config.toml
num_hidden_layers = 10
hidden_size = 768
num_attention_heads = 12
num_key_value_heads = 12
head_dim = 64
intermediate_size = 1536
vocab_size = 26242
hidden_act = "geglu"
norm = "rmsnorm"
norm_place = "pre"
norm_eps = 1e-05
positions = "rope"
rope_theta = 2300.0
rope_fraction = 1.0
qk_norm = false
attn_scale = 0.125
bias = "none"
tie_word_embeddings = true
parallel_block = false
init = "normal"
init_std_qkv = 0.0131
init_std_o = 0.0
init_std_up = 0.0131
init_std_down = 0.0
optimizer = "muon_variant"
learning_rate = 0.0158
lr_mult_o = 0.656
lr_mult_down = 3.0
beta1 = 0.93
lr_head = 0.00571
max_grad_norm = 1.0
warmup_steps = 200
schedule = "wsd"
decay_fraction = 1.0
decay_shape = "sqrt"
final_lr_fraction = 0.0
batch_tokens = 131072
max_seq_len = 512
doc_mask = true
train_tokens = 835600000
max_steps = 6376
dataset = "wikipedia_en"
MLP neurons of a small language model. Each row is named by its layer, matrix (gate and up: input weights; down: output weights) and neuron, and shows model dimensions 592-687. Each number is 128 + 24 x the weight over its row's rms, rounded and kept within 0 to 255. Numbers have three digits each. A neuron's up and down rows have the sign that makes its largest values positive.
After each neuron's rows is what it responds to, as a language model described it from the Wikipedia text at the highest values.

L4.gate400:131127127143146139147154120154135116119099113147197118139125126092100111138149100128104116156086120125147155094096131096161138168092103115093162159145139108124108140113108095090111113095113121119106095160118167099123084135127106102147101107142135189166144092104165114106127148117125110094
L4.up400:112139153140185168122132129097079111141164104108123122131138114120171096101122141097129115104082175116158159134114107122108103157123134141120145129122098133130151118149164133127126132121105096101135119110150086108113146089130112125085111115166108084129096132100118142161134159141133132071
L4.down400:145099122110175097182166135109112143134117143097149138110145154178156121126141156147153122142104105131120185112120152142104102183105121104086119121085081114120131130113102088105082122087133113120121151158092137114128133122127152078100117118086164127133098118109120125138085115175139098094
Description: Fires on the last piece of geographic coordinates before the slash (…33″E, …52″W), on split CJK characters, and on mid-word pieces of names and compounds (non-commercial, Cons-onn-o).

L4.gate943:122094145112118117120119143121114106180115085092134109131107130147117133168090134062154144108146150095155176113121101158091153162100105095164115114097175135115074126123119116123162111148098145101153151092160081118103118123132116105116140116127070139128152124084096148149143145138133139154
L4.up943:100097123118126128146107145135142141140141128130091091122119116132161113127116172105127136115108072122111146137137158124130112131188127160119109113134141130115136121170084124097140124110151125143152102141129130106129137103092132128152151131145129151098138123152101138130150136186121150138
L4.down943:124090113084135118107075144144137137155095103141140157121124130137096153103104124113142149141087115119112117131145124145124127114128138113113142088122144143112177130170157141115137076154142144139122109098156134121141104102122136120116117150110140151137127138121116107110164153104145111131
Description: Person first names or their first piece in lists, tables and biographies (Phil, Fred, Reg-gie); also "of" after son, daughter, mode, method.

L6.gate754:103122132113119171087092128118109102136148081152132152209121141149098146147134136151072110141119117080148117211114113110091119156121119116138102138136161131133155134126104141107145125153094082145169094116143155110142169135097088136149157140170094162109135134142181153159153135140142100163
L6.up754:125118125128104119153097106143118101106129119129152157131192109130146114166083131173113131115132141112138132140171132150101142117079128101110128144108101160146135093150145126152145085108122119088155156115125106132130073149109125162125168135175116188101158110105131145138112139158070123147
L6.down754:115140166107096109111079102096139125123118101174122117137114130162096187142166154105141124118132186140077144132130123096126127062149099150115103119117152128126147162148105133075122142140146162122126105139143096112130123099139158113118123132124134100140076166151134111117134178122217067096
Description: The preposition "by" right after a passive participle (designed, described, proposed, translated by), introducing the agent, often a person; sometimes from, under, with, or "same year/time".

L4.gate1442:083115113170114124119115107149144128105162134119150115101152128152134093109090115120142136135113107119105127105148075164106144108173170102168183163162138094146120099173144152126142117089131133181116114130128115101136126107098118122118105119119140153109094132138142093107103119131132143148
L4.up1442:147102096159142146108111124118126123081088085141116095095169135117145134156171116122145114140164090108120102109107071120123131131138126104132110134103123136146101107132118159132177113106127118120125131119161108128170101093103121171108132107152152104127146105150109099095135106159152132145
L4.down1442:190116099167074134094120058130105115083117146155125159157122131153134109134154154123076130134132147112136111098121135140126098159131143133166143108103149104138115094121125106128113114094080135114117127114119126117101173102075154143100113163136139098145164098109156094129122108142128139139
Description: Middle pieces of split words and fixed-phrase connectors whose next part is predictable, such as afor-ement-ioned, for-es-eeable, "little or no", "up-to-date".

L5.gate1238:127120177125088119112102124085088123122118127148145142111124144136171149153116144134157092135147128114131145103152117171103139167141139164130143120123106145132186140135160126141122082105120110149105151144153133153125131073202093117109135153161128121116105131121119173132139098141147150133
L5.up1238:153119178106152153122120145132137138106150126142114126130152115098131164131105134093095108136139100102134119140132128127123114166122139123151178087180126094134171144083123133142139090143130121118105115123163134147119122124137131107130100121206159088115136136161123128160112135099123174120
L5.down1238:120133095134104157170156105089088145136099145122147105102148140135091138128125150143130167100147152097095093117157130110117141111092172113135102117134081089115118122152157104140098107143112104120143126118149112126112143128127087133077111146095118154173120120119095098160092165137220063136
Description: Prepositions like in, by, with, through, via opening a modifier after a completed clause or past participle: mentioned in, described by, announced via.

L4.gate1127:090138164135148129120120146141134159110142100155118139139107137109096145111156143114116148115175163093128142122091159100175124135117149143117153135140123142129121100132177131116110113119156131115111111117146104104090118132115147110161104121134138154141158137103149161102151159154094106115
L4.up1127:126126131097149122125100128127117118079171122109117149132111149143157129137119094136134130133157119159136119123079137113120159173091136154085104116130092129138139123092183163142138165128134141143105143096115148105160133107110125191132152115146140060120105108151134158152133134139113165108
L4.down1127:145159148141126131109131110141116109103145153104130104141134121150114176136053160168117135089147075117136147117149139161126097160121189108101142115132137152103149078143131097131132116168146192105139126115155115109085127122117128174107122145163099101134141139122138146149096097133154141087
Description: Quantifier, adjective or year-digit token right after a preposition or article, opening set phrases like in most cases, at all times, in 1805.

L5.gate1527:124096145143126125172120115135183114134131150170136129094106110131150126136114125137152077112147090132170119184128153124091140114134160117153163117133141151156121135085121152132087127138128127147107111142137111156130108111143144156144143099128154116120133119129106098105158129117121128129
L5.up1527:157175115109160110128148125123148136135107111122071116112154128104166132116158125130118130143120147090085124153151133108141135104129147133118147158077108171159142100144131110121121129146135095111128091144142120128153146124138129127103121113133152132101130116098126147103089128136170149112
L5.down1527:146147106124108123142123140209114114173116124117133129100122126084126135101147143130160123123161123098145152086121115093146150121126094121127161134130130134165127106129144096092137107178112125120147090097160090153185112098126131116093096100113111124081168116074138101104114131112156098105
Description: Fires on person first names, mostly the word piece finishing a split given name (J-osh, R-aul, D-irk) in sports tables and rosters; also him, he, died.

L5.gate259:114140146118108151154132114159137140118147113140146121136123151142120144132106134152125126071111148160161141119113141100097099141131150132140097152127135165105135093138115108134135110157113155175139125142117110128100150108129123145107133118156151153125093105123076179140123090093099127130
L5.up259:130130148151141120159095158134096142109115153104078131138123137119143109103089120116140116099136151128133151126152145114129111158147121099115185152126092121120128131121132145145099132119129150078127109136105143152112117141114124181090113098137150166143121126135095136126132129168126148149
L5.down259:122133110140112112117137120133136133074154129168161114141126145123156162122091111134135129158104111119131133149135160111103119132117157142116109128130165148100138107108129129119162070161160150154100120115082112094157158097144131125140091160096158123150156154103119136124149130110231146052
Description: Adjectives or their final subword pieces in descriptive or evaluative prose, often after very, more or a, e.g. heav-ier, popular, prohib-itive.

L6.gate290:082138117102121121116163130098161099101148129145089151127100153146104141122152133110146165097123120110140153076155094114114123137125124108145136085103150149173106112135117159152190118171113117104189127093142137126153168084165125135160122111141118116116094145153128128118093135121119119154
L6.up290:106144108140123128136099154127126128100121180125104115115108105128140151128140161123144151157120117082126134074149104128163107106093128089176120122116104123134108148075124155147122143110130082105169170087131145167156103132130081171139132106132138110121079114112159132129115129134102110149
L6.down290:131128130135118089156081171151086121131121113111141135141118133137136138152122156132096183181104121138150138140116116160147123073130143102116111091086153069132123176117132136136117099161115148146121126074109129135126117113156154123118182097133090102119133116096111125153155109112205111121
Description: Final pieces or whole tokens of personal first names before a surname, such as Mon-ique, Tade-usz, Jak-ob, Joseph, Bill, in biographies and lists.

L6.gate1359:140098104160097105135131096112153138144121136151130116115136093115152131126110145122109131140119124113103165135127135128132116123177122137136123111145152160119103157140123098130143127113120144097135101138159124084119126133144150126105140158121135126128133136165068127095111109153154117145
L6.up1359:109138131120134202125118147110136150139153110110098142135119089153132102111098110125175137145124141126119122113159153096130152123104097081108183109140109095097126142113102110134149082152138149171074164162181120153136115129135153086136137098148128147146123153117112157130155134138150104102
L6.down1359:107114096130107156101084150139126166128135108129128122143127100137093133154128127131108163165132113106135094108090108104126129163111078072132151097153119146127154112144155130121124102158146115151131114131134146101114124115140144103150148101203141134124113153149121135118113148160178116113
Description: The digit 9 after 1 in four-digit 20th-century years in birth dates, tables and decades, e.g. 1996, 1957, 1980s.

L4.gate403:119158149113110127129141127128165136105106082135102110107111153159147141126127106117139145171140150129108181131119115118125101118114133148146119144151123076131134135103101142171089115117148134118146120157136093130120118127144120147138141105129154163149137163190133167097095124123147129106
L4.up403:134109140127160113119102100110134132145145162144141124181134131144143180154176147151132140165081087114108156111121134131158127110112119130115163102155103126105121102175161093131181105115134156106159108143169146154131156131160130094152139076177071157122147142219114113156137130158154151154
L4.down403:134112133113074111119150089097174118089149097103103156142138142121130118138153106110127150100147103098128152140122119070146157135123118113124114091108109085111114176153139105094125128150137146121162124102143107121097164138110132104132157120163136094162150167180108161157123116107196125133
Description: The second digit of four-digit years written digit by digit, right after a leading 1 or 2, such as 1'9'94, 2'0'03, 1'8'48, often after "mid-".

L6.gate542:121120124112095111125120143115126131102109075090144151122166112118170163148089121161138140136111149167108104107150127162159108114120126178142158147162120110084058121142123140131147140180153121087119130170127141152142111132131127122170153171136095148125162137088125161119115116157136114153
L6.up542:127139114142126125141116122125121155106195107170074124128162138147089134103108114131117091163162084137135125141128138103135142192118090134127121153123114141144145117107163105144113112131087116127157104141130115151162149112143140106134160151106150153102096154147142115114149099157102169070
L6.down542:133119088095121130118117184119200140144093103129149153125153178147122139166144120135120131109111093101144099143122123122155064146147125122155145104131154103122135130123172120108133112133099125128120165158138162134105108073120112115119142139127152133087159156117136145113111131113128173149
Description: Mostly "and"/"or" joining two verbs or prepositions that share one object, as in to and from, prove or refute, owns and operates; also word pieces inside names and headings.

L6.gate1303:132143135142118110146153096161102153096167087105124147118152142132126128098138110145133151120137113167141175112144119120120117180145096136103114126149119121138103109145124124125114129148126147120130145173140069142160134127121133131085145067131152178146150122090133137132132115155056047139
L6.up1303:096121125127134123135163143148147116085112150118151159109168094098160119140084129134128119138155140119138118154161128131149115131104125186116137114107157108145157145131136126112103174103129135129110126133097141105157122131144091127150143094155094160107141117053145159137123153124147108105
L6.down1303:109090135127129107131153123120135116145156170144144124086106128130077110113122126121125148092119119107103124155138169131105098147169136165144140087132170121125150128125134161110109158144141163128123122126139108137109160138107072107147112142101119127122131121116122174107092127100241123074
Description: Quantifiers and counts that start a noun phrase, such as all, many, some, most, no, several, numerals, and of in partitives like 54 of the 179.

L5.gate1499:108172094137156132141148170126162094150145096128128120125153118151141139133160139119097122100116107123127075149084111047118105141115159125166183121107093175124113132139143110089140140158122108158089157142149126132120104163122110163143119159169126166187182154100111158143111102129124129119
L5.up1499:140120106099072101095151141118141130130132151112121141127158128145098146091090135125106134138122160104142120119107089094141162135123144147128131140104133119174168102139094117153141137095148125167162102162140154140155125113127167186128150102143097144142146134137141145149093074110126070110
L5.down1499:122114137164138121141164131128126157126142083169119098130117129109122115132075144126146112168115134129127135094138099144135146120092137113154173136102108135154097109127121118099108130130136111150137148114201121157173155131097157136105175125134136133119151145145097126145102104150079181115
Description: Mostly "and"/"or" joining two verbs that share an object (owns and operates, prove or refute, load and empty), plus scattered mid-name word pieces and list separators.

L4.gate311:142152150126104130130158130139097127082113120125138137152162155128121158101130153139130142134128133124147088117113117155128138084152115094141128130125127121133126154161134192123161109157133134152120102159140144099112149083120126140109139091139149101064174160118162134131082158137137157153
L4.up311:151136134146078127113114109124132107087084166106112108092114105108071125135134142150127149116150126082105106112174123194092152111105134125096112131133148174150080111101156116133123134123150106113131125148124093076128101161120119133138133129133148103129102122104142090111139120078167108136
L4.down311:144153145131156137111095078136097109106122117129163160159134113096122142116095114125172100108148143130092113117170102174111079124123148129140118061128135118117138109130129161127121139155123120158156144153084141149108147111141128120133113112171143115108134083137149128138124149117161119111
Description: Prepositions right after a past participle or "based", introducing a source or basis, as in adapted from, described in, based on, indicated by.

L6.gate616:142087194121102138118144145109147131157124138134136141108110095147152128108147125130111155133146162139119123132171130151132130105127106168187108135125146134140129132080152088134087148195138115099126109154119152166143116135132140151119160142105133110083121142086172145104120091139110123088
L6.up616:097104169149160191150133141134175132126141093119119127114123157090149157105146121126106146147110142112125093128130126146098110132149134163131120136142124109141144082118110132106114133149160140112125118143142127125135075175129121121082130114147131121172088154112154109105055147125140140082
L6.down616:112116145114113126148157152100143140145107137113124130134114138099136108123159165111129115123101118140131104129166159095123190114103100128122099119130088146170185162126093089084116146143163139103186138154125129128130091134067116169134101064102088113103133096142146112136069154150098141089
Description: Tokens inside Wikipedia tables, infoboxes and stat lists, e.g. column headers like Team or D, row starts, separators ("/" in coordinates or Invalid/blank).